From a checkpoint of a small transformer trained on Wikipedia: 66.2M parameters, 530M tokens.
MLP neurons of a small language model. Each row is named by its layer, matrix (gate and up: input weights) and neuron, and shows model dimensions 80-143. Each number is 128 + 24 x the weight over its row's rms, rounded and kept within 0 to 255. A neuron's up and down rows have the sign that makes its largest values positive.
A block is one neuron, or neurons of one layer that tend to fire together. After each block is what it responds to, as a language model described it from the Wikipedia text at the highest values.

L5.gate358 [137 133 120 114 134  95 118 116 144 124 141 137 132  90 114 111 154 107 114 156 140 127  59 156 110 169 151 120 139  97 119 139 127 112 128 167 119 160 134 144 132 103 133 110 147 113 111 156 143 126 134 173 125 162 124 148 136 129 168 142 126 140 135 125]
L5.up358 [106 106 121 122 142  89 145 135 156 118  99  85 101  95 129 157 135 135 123 158 102 130 133 168 128 133 126 139 122 116 169 131  89 152 107 145 145 107 119 174 170 162 128 150 141  85 101 145 136 116 130 124 108 138 116 155 135 124 130 124 137 158 118  77]
L5.gate667 [130 151  68 131 136 110 118 135 135 113 100 104  97 119 141 154 136 144 122 128 118 137  89 110 142 126 126  88 142  68 154 108 110 158 103 126 143 125 150 140 102 133 142 111 144 113 135 170  84 125 155 106 143 142 129 130 155 128  99 104  87 124 123 106]
L5.up667 [104 141 146  72 138 156  59 123 100  78 155 167 130  89 112  78 157  68  99 178  96 115  81 133 151 135 128 154 144 131 144 101 153 152  93 181 113 105 125 131 143 146 133 121  86  91 148 164 135 134 124  71 110 107 167 107 146 110 130 142 149 133  94 135]
L5.gate991 [103 155  94  92 119  85 116 129 119 139 108  89 130 128 154 140 120 116 130 130 149  99 126 115 112 179 100 113  90 108 121 130 115 143 152 181 158 156 116 140 119 148 117 137 182 145  93  86 116 161  78 165 108 151  72 154 178 140 131 100 144 165 141 104]
L5.up991 [133 108 121 114 207 134 124 104 113 108  80 111 134 119 131 161 122 113 142 135 119 124 114 136 147 196 105 109 156  88  97 145 110 108 129 170 112 122 102 156 135 144 119 113  62  95 137 121  98 184 155 114 136 148  93 152 146 119 145 173  89 134 121 124]
L5.gate1025 [100 156  96 111 149 131 122 115 146 139  83 116 139 136 120 129 154 108 132  85 116  97 119  92 169 122 135 117 118 164 168 145 122 167 147 134 108 139 138 126 145 107 133 134 177 140  99  73 140 142 154 138 158 102 159 133 189 139 140 129  81 169 143 121]
L5.up1025 [ 85 104 110 110 124 167 136 109 168 137 124 145 162 103 163 126 108 101 121 122 128 119 150  94 125  95 124 151 203 108 105 120 130  98 126 117 111 148 145 135 100  70 122 153 110 166  89 115 159 189 173 106 128 124 139 149 124 146 145 109 145  96 144 122]
L5.gate1710 [106 108 117 145 139  82 128 105 136  91 124 104 119 133 139  95 124 172 168 129 133 123  84 114 147 101 144 119 144 147 110 128 147 136  97  97 104 133 131 142  78 185 123 103  96 124  97 182 132 137 151 106 121 129 157 117 138 131 122 133 171 152 152  91]
L5.up1710 [188 180 105  81 142  95 150 193 143 118 115 121 123  88 128 122 149  90 121 145 129 139 168 165 142 101 117 142  98 115 111  81 125 119  97 107 155 116 101 137 130 136  93 171 155 101  90  96 117 154  83 146 120 159 133 107 141 123 126  78 121 138  73 145]
L5.gate1743 [ 93 116 136  84  97  99 152 158 115 141 126 115 141 107 188  79  80 108 149 117 131 157 124 108 130 125  79 116 158 113 100 134 156 146 144 104 129 103 105 151 135 145 147  90 134 115 120 112 146 163 108 164 150 136 139 160 115  94 101 135 108 144 133  56]
L5.up1743 [ 97 130 102 108 149 162 187 117 121 114  75  90 108  82 124 168  97 163 139 120 150 110 135 125  86 144 115 127 166 111 133 133 120 125 101 109 109  94  74 133  92 142 128 181 150 131  88 117 142 156 146 103 120 152 149 137 126 130 125 126  93 100 137 148]
L5.gate2068 [171 170 138 111 135 146 126 120 159 151 120 121 125 100 134 133 133 145 130 122 125 183 110 113 167 139 125 142 128 143 150 185 119 172 105 130 144 152 142 107 109 113 138 102 120 122 119 147 145 156 167 161 121 134 150 118 127 129 128 146  99 121 176 147]
L5.up2068 [113 142 127  78 163 151 139 131 138 104 153 166 131 106  87 150 116 125 132 132 180 128  99 101 143  97 148 126 149 108 111 137 159 139 130 154 117 121  97 107 152  97 133 108 140 135 132 130 117 163 132 159  78 121 121 143 130 112 111 128  79 148 139 119]
L5.gate2092 [103 103 153 112 156 143 121 121 133  94  91  85 150 142 154 119  92 133 145 101 133 167 122 133 110 132 126 100 144 119 127 122 137 153 151 114 155 186 130 135 117 115 113 141 111 125  91 102 137  96 131 159 142 122 126 123 147  80 106 130 136 124 137 158]
L5.up2092 [101 129 153 158 105  59 140 136 101 170 100 129 109 131  94 112 159 117 112 167 169 122 162 152 134 161 167  68 141 134 112 148 142 142 129 150 137 139  90 135 122 151 129 114 124 148 131 106 105 144 140 111 132 107  82 112 162 157 117 149 153 131 164 130]
Responds to: Prepositions right after death, injury or event phrases in biographies and histories (died in, killed in, hit by); also ordinal "th" in 105th Brigade, 16th century.

L4.gate34 [147 144 111 160 118 178 115 136  75 114 133 129  79 131 171 141 117 175 124 119 138 150  90 103 129 138  86 157 129  98  99  96 119 121 142 117 121 138 128 130 104 109  98 134 119 103 121 126 130 140 146 133 129 113 145 135 179 128 112 113 134 101 142 119]
L4.up34 [165 136 168 146  88 121 123 142 121 110 134 161 116  93  96 115 137 162 121  78 107 144 186 128 101 135 165 126 161 123  98  97 122 141 107 119 121 104 104 134 153  98 123 156 153 142 194 121 114 130 137 130 136 111 138 125 135 156 158 106 121 109 105 126]
L4.gate239 [ 81 165 162 199 110  80 158  95 127 134  85 159 131 148 127 108 120 143  81 140 127 152 149 113 117 114 105 169 154  94 157 105 187 140 147 106 126 133 134 115  96 102 130 123 106 133 133 122 109 181 124 161 137  99 143 109 132 153 116 122 124 143 128 120]
L4.up239 [111 120 135 175 107 174 113  75 142 133 140 119 141 127  84 139 161 136  97 145 130 127 139 101 137 164 136 125 123 134 133 112 161 128 133 132 138 126 157 100 148  75 164 136 133 116 133 145 146 116 138 112 176 186  97 123 168 178 146 176 130 118 101 156]
L4.gate417 [127  96 154  97  99 176 134 137 105 143 129 136 113 102  94  99 108 136 114 169 118  58 146 130  40  91 158 141 116 147 129 123 180 127 119 148 159 127 115 116 157 120 117 135 133 122 125 137  94 126 140 133 119 133  78 128 158 158 111 124  74 122 121 127]
L4.up417 [140 112 173 135 100 164 145 130 149 142 110 112 147 150 136  90  93 178 103 136 146 133 137 116 144 118 169 129 127 117 131 130 130 132 155 145  91 119 109 130 112 108 151 144 140 104 125 109 149 130 105 120 117  79 102 129 103 145 117 125 148 116 132 141]
L4.gate604 [191 170 109 132  99  65 149  95 108  88 121 132 125 152 135 148 166 141 144 116 107 130 159 132 155 151 116  88 139 142 106 121 134 139 139  95 138 143 102 116 129 105 144 138 134 155 133 117 146 112 153 149 122 124 121 103 134 140 128 130 111 125 108 126]
L4.up604 [115 121 123 154 138 152 126 137 110 166 158 138  71 121 169 100 112 148 149 140  92 117 153  84 108 154  96 174 126 135 116 136 159 116 169 104 116 111 163  98 108 101  84 141 144  75 144 146 117 179 110 161 144 164 148 132 123 112 103 125 139 123 137 105]
L4.gate824 [ 87 130 158 121 118 114 138 124  89 151  99 118  71 134 107 163 142 102 130  99  80 156 108  77 124 149 141 123 147  99 133 131 142 109 139 116 175 132 147 159 107  97 121 129 143 107 128 159 152 101 165 150 124 107 135 116 131 131 128 145 147 171 107 147]
L4.up824 [186 122  98  88 153 114 148 153 157 165 121 135 104 105 103 159  96 138 126 101  89 115 160 142 151  88 132 122 108 174 133 141 105 161 154 126 131 129 111 116  91  91 116 138 118  53 132 136 122 133 109 102 116 124 113  92 171 141 112 146 160 111 138 121]
L4.gate828 [ 72 134 164 128 161 123 120 153 142 112 131 119  72 156 110 189 139 182 103 133 130 111 118 122 135  87 109 123 108 124 121 111 122 132 132 125 103  99 135 120 112 113 116 129 111  86 121 125 139 150 137 107  94  84 137 118 148 116 138 124 129 140 104  91]
L4.up828 [105 104 100 132  76  97 133 147 107 164 144 121 150 137 112 129  76 170  83 149 169 121 134 129 136 131  99 129 166 154 114 103 152 108  88 109 148 129 132 104 135 151 126 138 129 144 154 134 145 170 152 123 116  83 131 138 153 157 143 136 135 121 133 149]
L4.gate1829 [102 165 166 133 104 163 122 109 130 160 139 162  84  92 137 153 140  86 157 110 133 179 127 111 113 118 141 159 137 134 108 124 151 144 171 154 152 148 101 120 106  94 129 137 173 117 106  99 143 107 159 147 138  86 123 142 108 109 104 139 101 149 164 141]
L4.up1829 [169 123 156 108 128 123 149 148 121 172 134 159  88 147 116  95 139 105 120  94  96 151 124 132 120 157 138 151  87 154 116 148 107 143 133  97 130 100 110  99 159 122 130 112 137 114 142 148 145 127 114 137 108 131 122 107  91 106  93 124  51 158  89 134]
L4.gate2215 [105 143 114 119  93 121  87 126 140 125  76  97  95 133 118 192 128 125 116 126 126 154 133 137 151 144 121 116 140 138 126 118 120 146 149 155 124 121 162 125  87  91 114 149 154 113 156 136 136 132  94 156 126 108 165 128 159 133 127 115 120 131 115 131]
L4.up2215 [125 133  94 123 164 127  92 130 136 139 106  91 130 147 137 144 145 117 141  97 105 119 120  85 177 144 167 128 118 146  96 127 108  95 121 139 149 125 149 126 100  85 154 147 173 151 112 123 127  64 141 132 128 132 113 144  74 191 140 126 124 148 149 105]
Responds to: Past participles and adjectives that begin a reduced relative clause right after a noun, such as named, known (for/as), designed by, called.

L4.gate146 [113 134 144 127 180  98 124 112 115 122 147 137 136 113 183  98 105 114 132 134 126 135  94 140  82 127 112 133 114 118 103 119 138 117 157 129 126 102 150 114 104  94 138 111  84 119  83 110 169 132 150 113 180 141 159 124 112 147 129  94  86 136 145 119]
L4.up146 [109 135 139 143 156 137 144 139  92 149 165 180 111 123 141 122 119 123 155 150 122 143 109 105 124 163 125 130 132  88 185 152 179 107  94 132 113 177 120 124  69 112 149 161 152 109 137 120 108 187 145 151 109 142 133 154 115 136 155 123 128 148 103 126]
L4.gate355 [133 127  81 139 122 133 161 127 146 168 129 143 142 116 104 119 107 163 115 164 155 148 100 147 149 106 114 150  85 193 135 125 114 142 141 124 176 135 136  92 150 109  71 128 140 150  94  76 182 122 137 127 155 123 117 114 148 114 158 180 103 150 166 100]
L4.up355 [163 157 156 130 162 118 142 105 173 118 128 155 137 120 127 102 110 126 117  96  87 134  79 129 132 106  83 142 153 149 118 136 180 139 111 182 112 159 134 142 133 152 168  78 160 142 130 175 117  60 161 134 121 145 134 135  83 120 162  98 117 125 114 156]
L4.gate732 [147  93 132 132 127 131  93 107 137 143 126 131 130 147 116 131 106 144 146 118 101 141 118 121 159 100 128  60 112  94 136 114  81 161 132 178 118  92 151  98  84 116 132  98 139 108  77 102 130 130 136 136 151 164 174 144  88 109 125 105 107 122 144 137]
L4.up732 [164 162 124 129 119 143 144 120 114 173 118  90 131 133 114 110 150 100  99 115 126 156 104 107 127  98  91 141 133 115 152 149 131 153 107 142 171 124 128 118 115 188 113 131 112 156 155  90 174 117 139 156 154 132 137 111 141 119 189 172 123 158 152 143]
L4.gate752 [182 119 135  96 129 148 160 161 135 123 138  78 161  77 138 106 136 152 144 113 108 142 107 130 176  63 137 143 116 121 148 140 113 119 139 123 128 139 133 116 130 143 182 146 164 111 153 135 125 106 179 136 121 122 130 144  99 132 168 144 129 153 111  97]
L4.up752 [ 40 116 121 124 122 124  93 138 107 188 110 170 119 154 129 117  86 113 134 125  96 196 109 156 111 152 140 101 109 147 136  96 142 124 107 163 127 151 142 135 123 142 113 108 142 110 141 115 165 127 147 139  98 132 160 102 144 161 105 118  93 116 173 138]
L4.gate1117 [100 157 111  90 127 102 130 119 142 103  78 147 124 112 120  98 140 170 115  93 125 176 110 116 163 166 107 164 135 115 130 150 103 155 147  88 146 172 136  91 115 140 130 148 112 134 111 143 139  87 162  96 115 123  98 158 111 132 116 132 122 131 101 106]
L4.up1117 [113 145 136 114 133 100 161 138 157 125 102 157 120 125 117  95  76 135 142 118 151 163 118 117 124 154 119 121 174  82 134 127 172 117 117  92 139 141  76 157 129 135 146 143 108  94 153 133 164 141 123 129 131 138 159 132 132 135 167 134 116 148 124 103]
L4.gate1211 [122 155 116 141 112 113 179 131 113 151 146 164 113 119 156  94 133 135 168  83 115 124  97 119  90 148 113 118 167 125 153 136 176 107 112 139 197 145 107  97 109 140 161 146  80 134 113 119 149  98 122 122 108 149 141 137 204  90 153 153 105 101 111 119]
L4.up1211 [159 118 115 114 136 125 138 121 160  87 149 132 141 114 123 123 115  87 138 132  80 130 157 113 124 131 115 126 139  87 156 163 122 116  96  98 175  68 105 116 136  94 154  86 155  78 139 103  93  97 110 115 108  98 127 139 124  87 109 153 149 141  77 142]
L4.gate1323 [171 101 153 135 108 126  91 153 108 132 132 141  79 131 151 107 151 171 126 132  84 142 111 111 111  98 107  95 140 133 149 135 128 121 162 128  97 114 122 107 138 118 102 129 140 137 136 113 130 142  95 182 140 101 113 133 163 106 107 136 102 128  95 121]
L4.up1323 [139 208 155 114 115 103 101 107 118 132  63 152 167 128 145 131 132 144 180 137 100 125 117 128 146 138 143 113 144 112 179 136 112 173  88 156 127 135 128 153 136 109 146 148 135 128 139 109 156 129 131 182  96 150 117 113 127 110  84 121 146 155  82 113]
L4.gate2126 [119 153 133 123 120 174 138 130 106 132 111 133 133 117 121 115 103 135  95  86 120 151  96 114 116  96 108 125 180 109 166 122 131 139 134 137 146 100 100 116 120 122  84 104 149 132  95 108 134 111 127 153 139  91 145 149 146 131 119 156 158 146 123 101]
L4.up2126 [190 121 157  83  97 109 100 132 108 131 140 136 161 201 110 136  99 100 148 116 162 118 155 150  95 163 105 157 111 146 117 116 128 178 112 119  81 149 129  99 124 149 135 120 147 146 132 127 125  87 171  97  78 147  84 154 163  60  97 137  84 171 146  90]
Responds to: Nouns and participles naming deaths, injuries or setbacks, often after "the" or "was" in narrative, such as death, killed, dead, replaced, bankrupt.

L6.gate552 [123  90 138 118 115 117 152 149 159 135 147 123  86 146 140 136 145 124  94 121 159 133 109 133  99 124 110  95 130 143 152  97 153 142 127 115 169 132 110 136 128 137 115 128 147 100  82 100 112 131 156 134 123 112 147 117  97 120 149 123 145 113 161 148]
L6.up552 [120 146 127 108 144 104 181 171 169 110 138 152 134 158 103 129 158 155 103 119 129 109 143 117  73 125 122  93 110 183 111 103 167 135 117 109 132 121  89 177 119 141 134 132 132 112 101 107  90 157 134 134  89 116 144 122  83  98 184 110  98 133 140 146]
Responds to: Past participles in passive or reduced relative clauses, usually followed by by/to/in/of (made by, used to, composed of); occasionally nouns or units like km, m.

L5.gate706 [129 143 133  66 159 119  76 118 103 108  87 106 121 106 123 116 102 165  99 117 123 118 128 137 174 154 127 146  96 125 154 158 200 153 103 116 110 127 128 132 156 117 120 147 162 129 141 148 149 153 146 155 135 141 122 116 125 103 135 146 106 129  94 113]
L5.up706 [124 161 155 149 122 120 124 121  97 137 147 179 121 114 170  88 133 169 167 108 135 115 129 111 153  73 153 121 115 137 146 130 153  93 128 120 116  93 126 139 109 150 126 107 126 125  98 118 141 144 155 168 129 118 123 192 138 141 138 156 125 112  88 129]
L5.gate744 [134 121 122 125 116 147 141 172  96 160 114 143 106 117 125 111 128 113 154 160 137 127 101 119 169 157 144 143  99 120 167 123 161 106 143 134 143 128 109 139 125 116 117 175 139  75  55 128 175 145 168 133  96 134 118 116 139 144 109  77 142 133 129  89]
L5.up744 [151 129 105  74 122 146  79 153 104 142 109 107 145 133 139 128 107 140 116 142 162 149 152 125 115 137 107 165 170 133 113  82 144 148 193 168  91 183 172 135 178 142 113 153 164 102 127 103 131 114 130 147 119  90 147  90 130 133 115 112 127 106 140  99]
L5.gate1185 [144 169 144 156 124  80 100 143 139 134 123 140 149 112 102 136 108  89 126 116 121 119 128 142 161 116 136 160 124 107 126 113 106 175 111 140 119 142 111 102 123  85 135 133 174 143  73 132 105 140 147 123 123 180 137 151 125 113 127 139 133 130 144 154]
L5.up1185 [139 131 160 137 117 179 164 159 175 134  79 117 115 125 129 104  99 175 174  66 124 118 149 102 136 133 129 126 134 132 148 174 105 118 139 118 100 115 159 137 141 128 116  85  97 166 139 119 113 148  97 116 135 145 110 137 145 110 133 142  85 110 151 135]
L5.gate1327 [146 107  87 102 135 160 141 143 120 147 119 138 130 114 110  98 102 101  80 132 125 120 116 146 156 130  91 136 131 153 148 111 128 175 165  86 166 179 118 128 140  70 103 106 135 148  96 142 143 154 132 149 166 109 159 122 124 131 138  76 139 142 179 142]
L5.up1327 [119 121 167 156  99 112 138 118 113 127  91 126  89 146  97 156 132 107 130 167 138 118 101 151  85 101 146 156  98 132 102 126 156 100 132 191  96 116 116 139  74 173 107 133 137 115 110 145 141 123 151 116 119 117 126 120 129  85 107  88 135 131 150 131]
L5.gate1484 [145 116 148 136 155 123 148 132 121 126 138 169 113 105 134 157 138 128 123 130 116 127 107 129 118 112 111 123 121 165 175 146 127 144 147 139 133 140 116  96 118 104 130 182 135 140  99 142 143 112 147  60  98 124 114  86 151 114 104 142  98  97 115 113]
L5.up1484 [ 94 145 159 100 111 132 109 114 113 101  99 122 101 110 168  92 152 130 159 128 119 173 133 102 112 103  93 153 117 110 156  99 121 133 137 125 112 110 140 141 153 158 139 142 108 122 111 102 128 112 150 109 114 161 112 139 144 141 124 134 154 100 120 115]
L5.gate1844 [106 110 122  92 150 151  86 195  99 147 143 168 102 148 121 129 113 116 171 104  85 165  94 121 125 164 125 174 114 120 129  90 160 143 118  91 150  88 133 112 145 151 125 137 151  72  81  98 123 145 151 108 127 183 122 124 115 107 122 123 125 159 103 138]
L5.up1844 [118 166 133 115 153 132 136 122 109 155  90 144 119 128  90 143 132 129 149 128 106 165 139 151 106 155 137 156 136 123 149 123 184 142 122 157 119 160 107 154 137 137 134 103 176 132 114 118 154 137 159 129 113 160 116 112  99 183 142 173 104 101 125  89]
L5.gate1899 [110 138 135 113 152 148 107 150 106 154 111 164 126 151 128 146 148 112 184 133 108 128 118 133 128 131 123 168 193 122 142 120 137 126 125 146 135 119 151 120 135 111 148 152 156 104 110  98 158 187 168 148 121 141 133 123 122 132 130 125  96 146  98 123]
L5.up1899 [146 164 116  82 140 158 108 142 110 161 103 152 118 168  81 138 123  99 162 124 124 104 137 125 106 137 110 165 126 147 111 100 140 151 111 125 113  98 125 143 133 186 137 132 135 112 142  87 133 129 148 118  87  85 173 111 110 149  91 152 124 112 167 122]
L5.gate2300 [168 125 134 131 105 120  84 118 119 110 119 127 126 121 127 130 140 130 172 168 125 122 135 134 151  87 128 137  94 111 136 119 155 132 150 122 118 162 125 129  91 118 122  84 168 106  94 110 139 147 144 135  87 114 124 137 139 150 138  73 126  90 153 112]
L5.up2300 [ 94 134 141 143 126 165 140 144 122 147 106 144 136 133 134 124 117  87 128  79 162 169 132 122 137 115 138  73 152  91 114 147 115 141 131 125 130 118 131 147 123 123 103 105 113 135 107 133 140 123 145 150 154 119 125 116  96 122 209 135 100 129 136 128]
Responds to: Verbs and the prepositions right after them describing disasters, attacks or harm to a target, such as destroying, killed, fire on, crashed into; weaker on scattered mid-word pieces.

L6.gate576 [152 125 129  85 153 127 108 167 110 156 171 135 133 138 106 152 123 140 150 104 157 177 134 145 147 175 148 104 143 105 155 165 105 155 149 156 142 154 101  87 147 100 117 132 117 153 144 103 148 186 167  76 133 170 133 109 134 123  82 108 113 117 119 109]
L6.up576 [130 122  79 119 123  89  78 116 113 134 114  90 177 109 137 150 130 125 103 129 125 159 145 133 163 124 122 124 120 118 126 137  73 112 136 134 146  92  98 111 121 139 118 103 129  94 103 128  67 195 164 135  75 133  80 128  89 127  76 110 121  90 117 105]
Responds to: Function words and nouns inside phrases about military rank or service in biographies, e.g. rank of, served as, discharge from, duty as.